config = dict(
    n_layer=15,
    d_model=192,
    n_head=3,
    n_kv_head=3,
    head_dim=64,
    d_mlp=512,
    vocab_size=8192,
    activation='swiglu',
    norm='rmsnorm',
    norm_place='pre',
    norm_eps=1e-05,
    positions='rope',
    rope_base=500000.0,
    rope_fraction=1.0,
    qk_norm=True,
    attn_scale=0.125,
    bias='none',
    tie_embeddings=False,
    parallel_block=False,
    init='normal',
    init_std_qkv=0.039,
    init_std_o=0.0,
    init_std_up=0.039,
    init_std_down=0.0,
    optimizer='adamw',
    lr=0.00396,
    lr_mult_qkv=0.4,
    beta1=0.9,
    beta2=0.99,
    lr_head=0.0185,
    grad_clip=1.0,
    warmup_steps=304,
    schedule='wsd',
    decay_fraction=0.685,
    decay_shape='linear',
    final_lr_fraction=0.0,
    batch_tokens=131072,
    seq_len=1024,
    doc_mask=True,
    train_tokens=618400000,
    steps=4719,
    dataset='wikipedia_en',
)
MLP neurons of a small language model. Each row is named by its layer, matrix (gate and up: input weights; down: output weights) and neuron, and shows model dimensions 0-191. Each number is 128 + 24 x the weight over its row's rms, rounded and kept within 0 to 255. Numbers have three digits each. A neuron's up and down rows have the sign that makes its largest values positive.
Before each neuron's rows is what it responds to, as a language model described it from the Wikipedia text at the highest values.

Responds to: Mid-word and date continuations
L5.gate22:117148144122153115154137101117125119129161148135152087133142162178131081126135133115154104116172126132134126106126095104120101108131108103143119098127139151141134106158149115103159152154141157111101140102161137107115115116136158086131117078145131164158118119146116108120118064170146140105132170123139120162130096074145167119118137128116124114121167129112145115123125167116111084127140109124132141166117127138098104135062146134107146106142148089094161185145083122110110092141175095164112116171116166084157084150090150131136101144126128135180136114135079150126117139125150154131
L5.up22:140098097126113131151098141132120161094130135113156117136136153133151107146141163157151136127118127129165170126086139145082091111152151126132145136164137103123076149130136161131146170162147089105150129080155103112107128143087187079136133161129143102150129141109120113178155143091167129137140111145174154100133148121154122131151101110129140156151094146127126139117131128079159152138145105124057107139078142131112156111148112101156116127163176164129101118133135125136173152123115122168153122134117131120116158088108113131135108093116177079114118126130099156141167109124159131108
L5.down22:146146097137152126146150149163175138098121128122126171080126169092141125119138135128109150123148137112113131132117148126122121102149120141132116155096120095155085183120135125163114152111155102139095118135142088130100111129154093132102099157124157137133138157094120135158152171068138077147090116122129155138130134137158158102134108107129124119157100106094129150158130100118115125155104189113103089133121154162126124127160119109157102165106108164151120109105093131196111147113118121133173119133124121150111189120162097105121146160181126126136098137141103143144124137060126126105

Responds to: The word "in"
L7.gate198:150154121101117149160134135122154154129127123176173104145127081098096140175122122118136124110114118117113073142117127149118122143159146114112093172135174128122138088081096090109102123130098122091136132207162093126149164103112128143161151140148104143123115099178096154139143111124150094107145117122153164183129142155087117083096131129128134128152139123154102117102146113097144158110156134093071102166108124132160133132125168126117143105102128114151109117132113122149144111142072122085116148106110075110139105121118136134115112111131142143158155141110113165116150119153111104125
L7.up198:157137115129127086149134156128113137133125162143146110146159116142173186137171150087159141133140106089112107124142117144109138151160095132122120081175118161185100153099117144115101133115147168109118132129112147140120132121109131135182135127169120155160093106166100170119131101099176126135131149178116148142109134132093148116135123133140130149131098134151121113145210121118139097130146153103109172154107124122138137097182161100135118115165153107173123129121124110144081103131109126127117153101135134132106138145094099105122112116168112137142146100147135149164167108147119163081
L7.down198:150136145146139104122143161149139119074129153146138120255134138157148125126146113097177135081136129065129115102142132113130118109138102166144121137128138115158106130143104151109118159144140115125133132118094160111111114121128076112144142143141127122159136140128150162136150096107163166107136163119135153128130116138107134130109151146104131124111139138125128184153167121144096138118155152116083138140182148114132137159115150104150109135113142093140094143148146110132092087128147124115124136120193113133122116169103102078150130142166139154137137129118093149132141125153101130113

Responds to: Date and table-cell starts
L12.gate116:124132158113125094144138176102150129155163141148139143121123132177134156141140128117157115110139104136137112115109142118121130158158162090143161165085177105119131151119098147145118103135140094159133143119114101128147177126082137102114165101116103092132120124147152095117148071151137121153106141075118152129146086106111102152154113105138153150142122137106117153109128072165136106104086132116145113144096110155129169100124112179140191170145133116112124109144116119147122146147120112123089069070130119120142102139113149131126113114120153119074147103129113086144108088119139097160
L12.up116:144096122100145127172104131140145129185147104127143168124125147151135140123152113141141141138112119107132106136142091112151148165124113162152109106119092200159114163077092098106179126112128145139085130129128130156089113130132129145154153140118118133060112102108146118136155140105096131110099164126156098152161093147074103130164116094136138123168104121094142101177133143145119093116127140108146110169125136135096114076109138088166149140112136096113154120192113166116098132123127109117125147131165126111148133140143096113072152128101127113155115127120096124129112151135105134152
L12.down116:169124106133149138101127139116092105160122160151151108116099109094105112152161101113144104122140150101118185105096104121071109075120147121143141120158116138119159144104137147087100126132100135119141106123139143144150127151139165113124146149169134118086107080148130133181123116132155128159147129158137084157122090122163123125164143154173137112102134119134177156169125161112106155122124120135118117143128121174133120144104148148142099151148095084096155144072138121113100181119136165129138166143141128134084114132106142119157100123138114135154149107113201162146132147148111099114

Responds to: Mid-word syllables in names
L7.gate396:111145146139152157150131143144145105173091081144139112106128138121088090149144100153129138083153103124128094126147166133152158156191139088123140120116169121174146173133152132147116109089145122075112127138161119120140157129162106122133140152136128133112118088119141090125158122082171117119101182117105158154181085117100125096099116076150114105143158098115129142108146104165106135164121143132153121149126148121154111132153107144107076113123119128152117125161112126123104104144128166138142118158186128135157167127178142149160109139096143142153110133153133132130150140138132116154
L7.up396:075135172120161112149104104097117128106134140159162125129122111109142085108105129121181162081123136176126148172136105129126172148110107151177087154133128139137164121156109125163166169086155112150072122085128121172150135140125143156155151113106097111099123107149084119120110163137108115100122117118118136131157136141114160167145154122145146135108105102143119110159178134135119158154112130091158109124147128111125125157146128145142136116123104147166128171168120165105161177085114135101129124097138083101120139114148102132135091155118138133148145152148138134095125127157087129108
L7.down396:114119134088097125130108100121113087154094165157145123199101132078142149137108105154154157056118127107112137122122178124104133124121096137157131153121109104105137120180151122121130083055090130135096136105158176144110150114154103152124121139143101132128132110096111127142136133112120166128111138087116130169135167130112153121163125164146119131164087125118099104127108141148124074164132121109174126105167117125112145099127136119155131139136109153182146152124136103117129113093083155140157144145108111134133099108145090130134102161117123089125123107133139125126153156126083113149

Responds to: Known for, connectives, word pieces
L5.gate335:168080139127100127137165153133139106109113135157145134110138145131174131109133100088089105101151165106104150154149114103148121189148145109103122118123117109113129133117140133100132100145152129141074118105118137113116134115110127123186125128095122107142139130138134093134103115101160175128093111125162111106116179093139113123155129103162114139124106126090122118137149148132159130135141112115126107140121134185119110119174095086105089145110134167140101177161151107104189069120099133191101156145111110170132160104125134129084142105148135127141081147127120111147131127154153157104
L5.up335:138112114144104104121102116116140100142164129117120097142123115119106151137118133125149126135123094144170132063157093116138130076075118132099093118076084081139106139095091163097158161145111162117130122146143136136101173120143146103105106154159119111165131141116096093145123178102126104099151120140133133145174116171116147172119158151146121161140112112130112153095133136103138162108140113160169143143122147127137128105120144138116105098142147147158099151128085116112166086166128130141183143103142139152115108151136112122133127130085116134120145097097103209135102144135123127157
L5.down335:155126072090137136114139120143100131157125117102091143130125135110152144094151137137140199129122119111140097162107101131152117168179127107161098154100128101090111112116154129119144148135154149136117135136140144109081132122133159113081120132124142135137171160103145136138138145157146137128143114101153122126147143090128154135190131124132090101066118125104103079092110142183158120144103169152108097112091158122123165092135099147109126123135101114141169103157178137132141155126120109121116124140105136151186115150120112132124159142159170142094124178158145124125095142157139111155

Responds to: Participles before agent prepositions
L7.gate150:149146167100140160130110137140138146120146146146145139089124135091153130130131106119152084080143171128145103091128132141104113185124122102070143109169161108138126092092126127134124067130112138119099132115138117135139066074160128129117115182102155136140127098132116097134143139151103110098117124133145105133126076167133097116122073159145100129114147159136163142116107132134136170130148086124102132126113134136120132173124104126110116068158126124118146185119142148136119127171111110068154103147118109090126101132119121129118107157132123129194107114134099142109104116128136150151
L7.up150:137113140114097122111127174120113130125159106135140173154124115116093167162133147131148124164088116163153094112161100174148089142147159101112124108130112119121082126116116102131140134123142149166099105147151122134140130116140111106120067117154126133128142098163130123119120102145136132105150101110143099117167127164106124103141124150137160146092189152112118126146109080144100071085129122142131117114111116150101096157146066120102125135099151145113116155166139083147135131172152080141207117103115135107144162136088121158170125129111155103138086131110133101107131117119130139134
L7.down150:144151118116130105150105135093164139128115111103088135117081100154157078122135145115143133112131157173133135105134079161153124158121130109093147139123117127150140106102148131109133093114131090126099157146130100119137053126126134130131085138121129117101106074156152103094144123145131114106169121160105170135129137142134155111122132147131120118102133141110074148138149113137106130046215122138166152158131113126123112142106143154112099121110120122161110145112109123133098119103121057133174120106106086098125121152101120108124120128181113110106110135113094112157125098124138137121

Responds to: Split-word fragment pieces
L7.gate489:162127167137162078171124089153141092131123153190130129125134138123115110137141125128103117095124125145170086141102145159085099143144083124121135114132115136176139117149094131092111113148090135089137103149130121075136136128135118136104126108095143153116132141171164176116149116158158149151108141121167145162124117125093163138126152173150114123137182102110122119101155121133149132102095142139096140130101086093168130151152125122143134088137129167119122120125140127096121144059124103144090156105111108070105140124132129124117101139155169139140110130120110114155138096123170170118
L7.up489:154131161126124136140100140116134059134112090110143096120145166128073144120106095135154110116158108164136115119120110127158149160120132138128129140130123153137122118143103111086136100184145110084154103091143126127118175105117150112111149125117139122122125166106119132092108076113131091104091176170166145134143151145133137150127124137180096143113127106144101175136129141140115129145136152107134145116149114146111145124132154125200136105097109083133130139141101129157110138172159085113181110204112138107122115151141113132144098120109125157117120158148119189121124117143135113168
L7.down489:141101154151147124115080150165090132125102110140133122081158132114100130160121119090143116108121121112122123147132128111181127118147120144144135113088102138178174117203117124163149141141154136095115125128099151118106129100107160130132113144080121128137147143139138178156153120086166107127125126112171109170121142109128163122144153139130142161165144194102163133087112140131135099117111158127092149136135155133117126122110113107132130130142145092165154096101143162112113128095098133165170148093150124133122165109133108103105100151084151140084148154103115156151155132072106124128

Responds to: Split-off mid-word fragments
L5.gate351:136118135136152097121118122106134094114156145153139142116135144107151111116139149088131120118146155131136156148152149110157166129099076093147169099126104124158113168140156115079144155150096173107175148108111114132132130115123131098157172144111099139117169171113121136162132109117144135097172130124127133109127105189117120105128113107108124122147154116134145096100173123128155176121149120147143128147103120166106114082097106148111144059156141097120121189117114155150165162121155115090146164128108120148151095134120152132136127147122163143161084119187121154101160124105131133143
L5.up351:138164125119157116147097137128095109118118142146132088132134113136183142101175090099130148113104144148163109158111085134131155097143141143185123115102136149141122134141134130115103138180123112102133183140117110145147135112126177187147147147135128137160103133141115117211109132134138127111203107127141153121143141134136101105145165138072124149121130106113089126120121124090126106107152132132128088106159117141099118108153107128127151143154145103100063110101117150132105136122129087085123178140119116140146096130101132127123141124125146115139132137165135163079149087167112158125
L5.down351:155147145132139142156108148110128101156115137139159114142167127135108151121123135097112141121150103130158101165132118155144138088171181095150116117139174143122102117127096129149116110112149130183079125128107169116121097139163122184157129164148185115134094114138088131122122140072095178146116146118083118111135104144140128138143128115157131117145106113110087153114111148139132158121097131142118109133138143147082136142135145149121138179096140198098106093159142128118088110139142124111166134137173096113131147147160116058151100119117123116125125143134165127130124110136121163080

Responds to: Surname pieces and table separators
L12.gate415:117114122088090128185116121121165132134115129116118128121156120084136103140112160136071108121096115148154090167103145110106102144129137110129091132150094126150114150154113145145131117072102123076104172152136098157120119122129128097095141124162080127121157116170120164158112145127123087141116106111158155121137133109129104161137171107101125129125160135111131098129143116101135117167125167155139103087106111151152164140112115130120121089105111117115111148101133103147156104128174084093159118105121120103131107169120178154114128099134210125108157112113144113143132176113150128127
L12.up415:133131147101108127155139125178157080145101171083197132116139121126128130107138104144134128128093142138173123166154131102120110124118151128177158152159121138143163158148154142125128109133162145152176119175127135154147126139132125094107096152119093113162144184122104124130125095132164138122125103160098133131133139130071129106160135103144181086126130137141135120131110139131132159129102126144096111135117160166141117143145110144109109103100140083088069157170180157141141140128162107147116116144158129142146126121128167099126136135086124112098099132151157163135097158103126102161
L12.down415:145151173129123087146096136125077138129156061121123112223161139126156135143119122133190083118115131115182121127126111089095104137146107144096143145122129130140170136113115145116145089124138153139155142163175090132115119137166106135127139170115106135131140145136132059085097158160114151107126121134142112113118116143101142135087108125145125093072108106135129122132118125142176124127139123124165098117112136080148113102105162134123162146151123167126135144129126126116120125124163098145112129125110095103153133124117115186122116157186112130116125134121130138134090163140134133137

Responds to: Short syllable fragments
L5.gate238:102148152129119120118105099110154079143115106134112127107180112140162144076131152127144103092156113105120090124149110148111118069154145096148141136114120174118127113146117145157147128114150125133116161142138087137139094131115156127125162144100078134117135107161186126139102119128151159147083136078101112117108111121110143134152152134123145129190129125113094157181158115127115157125119108130139107130140142139166137120122123165139098163177099102147124112147122130127165170090111078120113133130133131147111093064149146116108104129160113163095108148093143089129153114162136091102
L5.up238:116131157126154131107115099123141095136105119109128120141150120146118112137107124181154119095142165163146135190165089137125147151125136116097101116127139112189115124113120149131062152090130123147112076089099143134096111144070115115139135099103130120166144153092136166119083142147163138119152155079135113115104107115110126114104109148133146115132120108133133148150136116122127179127135155172144164116101096153135102108139131131122134058124098129129126137155147112123132114104104166128105132166093108112078103106156077133109133111130150130115140142101134153207099124152128126111
L5.down238:155096187107096101109140146124132103107144153109122150141141080158137119194135142153117121108097141116137148127130118129091108124125105136121126130136119139129149150129130147093135138159161083101127165145134120138142084156157123112164133136130100144136118145085141134121110116100149112105132134100131130117138153162060124126112129137133115170160198137140178115118162091129120163098096128105164108188112133115145126111140077099160107118113122134129139104123141113109146128108153121134122163129123138121124142117149140154107123149133057111141083119101139127192182161153165158093

Responds to: Inside multi-word proper names
L12.gate188:091119141091111126114149125107144133178133148138143144136109135112115104138134125085097157099155086137179126107094127115130082163121105090125131123126159149177106139146163135108083119191157126153150159167145110109167144144118161116134131178161157085089137125158119124176125116147110078106111137088187120142118141119147126123137143156100104122174103145096118137130086127141158115135102160175113086126130134130112156140139103118129126111132056138143138155109160125135141166139152114108126138159118129152139124125139122141137111138097148128159100119137174124102121144128185116144
L12.up188:134155098121138140129113130145114117126108135117104137138144120149179086101088148085166133166093088138129142142115120117101141171136109139092173102094153118098102137162151153079155138162100152105159154138115129084098120118159093116112098112117137167121147114107141131094118129130104156074100152136115136162092131085137114140157122188145139128110171105118145148111118125101132116116140111111165131127121086143085111113119113188140128125146162157197131138123120130105134161080106140099161127109152137141154134135128098149096107177159124137106116131162139107142102149147101135122
L12.down188:115139154130075110129137136110067140115147147127112146138145113129059140127111135136099136141115103163160145111091166137125078109098137124109138127150131134134144163085115165128139159150122112175176148156145127150151152125109126114136144145137137090114120137109121161143091112130139102104117124120160095086130107115134159122128119129105140155167138185131121105124157141116150133119097121127117111155150127085184130135146108119152092169171136132160140172127219097137130138131139113133143155148132134136126132118077119179103152085079153147131096106148114140133142164103144097119

Responds to: Early name fragments
L12.gate54:097123129134107114126156146102155125131097116162113163092123139139166091095102145147159127120137119101093134127119176119167148127114181123144116099113090090168108132108125160156135117098142119100089147108138112112141150112139136140152118153112133088142153135082114091191092112096120097148136156136112125087119101125126120110074108135114122080159133118095112116148116122124147153100118144148134161149116131149149139112130133161076160086122090125150115131122121119121175104124177106144120165142156081103149091112169173121126095146091151166135100121127149135119115170106095109129
L12.up54:111130129130150139150123099101137132110136143143134180146128115144128135130112136141144116109094107131150094145118115093132134119176096124141100120113135122117148095106133096106113087101171140083092111120099087193125132098149118138154168123111101163122183166141099144134119115118163121087094122079112155143147134085142130127119148092105098137130149113133129122098104112117114136155083132105112137143124156119172085144162129130113077130118108103129157116120155162124096156134141168163101077134135118170141113097105092139104119123116049134118089101164120122124130118159116082131
L12.down54:131098158088139143147101178133162163157056144101124160124086099125131105103127161156140149119151124101165114149110102101135146119135145076110151122116128075178134130148131158120134138133117087126134144094169100129148131085126104100129131173098148093095104163142154150122158091130111137139109115140136120152130119119144128097142150147105159108086169156096187093118151099129137175126087075120151123126106111149124154127101095123094153129139130077135146143141116133085109104114151108141148135119106111140146086119101109129139133133080133097126105128095113126110106129116117135129

Responds to: Surname-final word pieces
L7.gate376:155136129101109143115147136106149136153153125069086099082125141167172121134188154116088116103133114127132159161109138121133118147111141125177101134126115147154119124114111141149115173113117174155131119136135093123146131144145109096089137116118157153095151139138164163107123102137109138124132131108132143147111113135129135136124117152133125133173138105123127134145149138128145150140130174105116192136092112100153117142173108143165138160063110135159146129156152076125139143115157107100150117135156109070146107119085163124162133156116135140133086134037148107123132102104113137151
L7.up376:114141128151098130104141093106128168120119146142117093118143112130115120132121187120128147074110095138152152089129141126111123171140158121127130115088129160098140135125106159184171148097105081190150142136161151131098155129167135118148148116130121168104174129153128141101130117125114090110117095141078122101080144124155146150134153145085134152144160104132129136098166135129110118107130101136100126189144074121146135160171133163139121135145157109121083132134110110135139143151137114133122135182112134094133153140115152111077144100128144118137136121102171151137108164126124076124
L7.down376:120144114128122130122127127127097125102193123115160146054180105084118130138119131120119157136106133126125091102140137125136124130166110163120123141078118120113128129136074163144177086143145078112124137151126159156154150174147133144154104128143151124145127124131103101166119131162140176142140149115107158165188150081144139156158120129119177139111145125129139118118153116095135112132118122148152134065213109180155152106130128142120128104110131107149148129118175130123125109114120139130122087107117125131124120145163159141112119127122160128101189123152131109124130173137117124142

Responds to: Slot before a named item
L5.gate363:112125086094097126132139145150117154158127127145130114139134122153176130158123111146132092134110114141121151123147156139173122094121139096105139110112112146169117125141139094091124174105133156110111141155150117167135134113122115124124137155096149173108097140125132109129126098131177119127086123155113157155184129156121162196137134078112123132168124089139123169084088116147129112143143090127127114106099088133128131122117096139121138125105162161140083158112153156136162146167132123079155153110102129132142112070123162146125143117161140123148117144103129175061145139101120156167
L5.up363:099130138169114156150135200100126169136171140132092101140156111133131124141158133129133148141139117136139150128148135135128108098129123114175110111147112160150117121113142147127138116102100141125135144146110143095148103117089096130109145150153134142104141123134127101151083152151119113107136110219210156145149107158159110145172116135143090114139154120117102167116152137148154146126149083174133135107118107108103160138131147115189163144112117125130118110098126158126176110102114112100093126148113130111105123075150137168107104099148140123117152109126093135142159189129125127138
L5.down363:128107097096122099149114114120042146165133136118114132193099092130157127090096141137126105102132140119112096128120110125120140161145119157132084119128118116089140149126130091138130123118095173132135151135099122123097111148142143111141123114114134121113129136087124147159133173158117144095163135149120102126140146095131107131120179100139133164123110110109153139178153116076148158140098126160087152148093121108158144134153127148115122106146118124143098143163135140156113161144151133137151094120170094118127109119171116150151148072138127109161116037137129143128155136095084111122

Responds to: Preposition before place names
L5.gate136:081120128133155076149092137083136120147144126128142096126146091095130140139182135121128155099110131118099123139125090121128101120125109147088122140140069138099091117120121121143120128074114146161123181152154111139126168114112131130110104146146151170106130124144112141158110110134115105126092122139138133083160126127120157135140150117126115135129149121176109113094129088105173101148143127115140162113124136135140134153094113140106109144078125130092143086095133155156096102133113047096145135122100132082144106127109118127173123111111117115098159146151176150065132117155170118104
L5.up136:102125101142121147168115126152130168126125135147110151137148101135183125122116186101138169087140114149135107101150164108104102131114116111112114099163112126129147087128122088176116127116101104115143099145139095156164103135153144124074100172153161140127099172140097152156092107101189156138104131120127126136103127131140097129162127160112103111130126154130120168126159156120107123126120140106097143109152167125104136099155097158118164122111100146113121154160134124132110124162145098138134103107151118155151113142077072120135168100152153121112133130105061115132165091137106106131
L5.down136:084080135115080121119160166163078186141116147104176125206104187144121140136137139139110099135097124110110139137127153147142133099074129119156120122110149158149125110125159130148105149141133132120119093120131142140136115142187128131126113141147100110123140149124137128174150128134102152128105124079120123093138114152149134123135131139127133120127142143112113131151134128156095156115123134116101110139127141154174139068147173084120145134138145139100135113156191134112142094129106150175099134168149172104087076121121130112111132147116132127159115119128090115157160108117091115166

Responds to: Word-initial fragments
L12.gate458:122136157156153115103113132157152145118143140115124121115150112098139146155095090144145099143132100149149112133075098122183104124148132093138138112149135128142095058165144122105109136100133130106111120136097142116163129099145160130147172121145127141063102102158139108119103125158119141146147119126091152110163131147175173092097181141068119117106162143111124172138108116111117160100098165096120118138113134121160127097102148108146110165142122123120146110095082123128157139147112127114119095111126106123144108088091132147137092124133132141148131164127134137117076118140107081068
L12.up458:108135192150174137134131152121109069128122142161115092164182127103111125126136119193114126098099141139121127154124103144140108084122162123131096166144110139111092106111154152113128097131113123118171109152114135084132147145163108113118107107107086129097125110103173136134116113128041136109157172114117112079142140115152112135088132169128130105089150124128152138136141114148126125165160133122122146152141114084138130121127125114106138092103108043110099134130150132128093107129129101132141153134135142143111129134102132131132104122166115096150131132148134173096141148113161158135
L12.down458:154105131137149140111116145135151098155111127115118145109132124089115159147127104171150090063159124112144152075134111130129105108112111154137117153110141121127143168092113146146142121101121098142158104150175142153142126158141148150108132147105156101110181135085138148111124143077151118111164139100123115122143148073085138092101149132166146170169133103147109136106140124137131131095119113127130142168187139138118119130074149129118142134124135148078140109138096066162135158138090102154080097154122121132137142123174106141159156115179123125127115102179131139127130113155126142129

Responds to: Mid-name connector tokens
L5.gate141:097081090084151135097107134110159144150128162158105135112121127175103089152161150118101116106120135079135111116114147142130138131105098116107102129143120106160102120146104123121094141120078129096135162151138092132131115106174125096080153118146120126096142113161140161155135108172122150085132135110091118117152096117113107144161093136066081137154119125163121145118092119121091134112080143159110112142095123159135106122096129139141162163121113154170157170122165079128115145123108129131095089127091154146154124129134148171142153129109165119159166110131160134120138146116114122127
L5.up141:135089116164095152120073128130108140129110100111128115135107142163122132120146152140134138136113100128120141089119132134139123096118160141144112119141123146186134157163118095129177139152120125125143122133074128122115123123122134123116130154139165062112084145109096135120150080093120104103129173106126126155120098137158116176116095139100115109139099160147108105114112113116093082078114164162114139158121138143126160184102109168112120141162107095110134110127127125160071139142139114139138094144098122111181108150141147137165119151121159150170151100183151135111173146162150125141
L5.down141:097157120169122104120112119123176079100156152129112159060139158141111121083132146149136159139074105138149102132128141119124127103134088151138140128082130122169124152139126115109137110122163151103105120135104146098120112112104115110159082107130120092128115154090097123094185100094132102104124153121144135168123134127094138108143146100150139114099096141127162127125193145133137120117109102144163137131116135126101123104150094141090115125155138120121163097170090117118085130142160127093148158100136157098109097147125125120135106121092112152138147125198124113117129192099132142128

Responds to: Preposition "in" (time/place)
L12.gate109:114146159090126138124154154118133110134139109143136148166104101136107118159109077117152103108143131100137093139189128111088125116142123159133173124155131125112133145078099147105135118154131142086119125156162130119200143123116150121134161097123124138133115110142132159128135158099172135093156151112093134092082108142153082140083162126098086122132138110149113180102138102115137133103145145113121149121126138142171140131137114120148111129128132135137102165115108136112114042129101148089109087102153139120132118121118099115144079148112104123154100138123083181141130124118186124123
L12.up109:102107148121138149121152157116135148115113098124166105123168127127137114161139121115125110147148095114125096083081135159136129149155117118119135104139117173131138160089066157127139096127182134133187135155126121127118165115114115111140098160128136159123157166138146145095122098143100146121122108113174143153121115120114131155156155126113151135177150137107182150106176102163120110139130123147137126155138134125127130135137138108149129168074105140097114087100082112121178107111113080136139105116176077108065110131131158118165169122129120112090170132103122114116131136154133103125
L12.down109:127126146122126145123095161149167151126140137130153130184137131100131101126123114136150133148095123125134134078147173122110124152110106114101132129143143130107133109102133118081141165151122131122130202097135136146159145111125124151178159110137132072094164135147150150139132121092156091116127150125141169124122135169095111137103159151089098084127127157125128175164173108128123126112148141114117164105192139104123134129143136127154134120090134133096107132117103116143125049156175134108125137110113106158098164139093153188153137134143143132136130156126117107156127085079109125111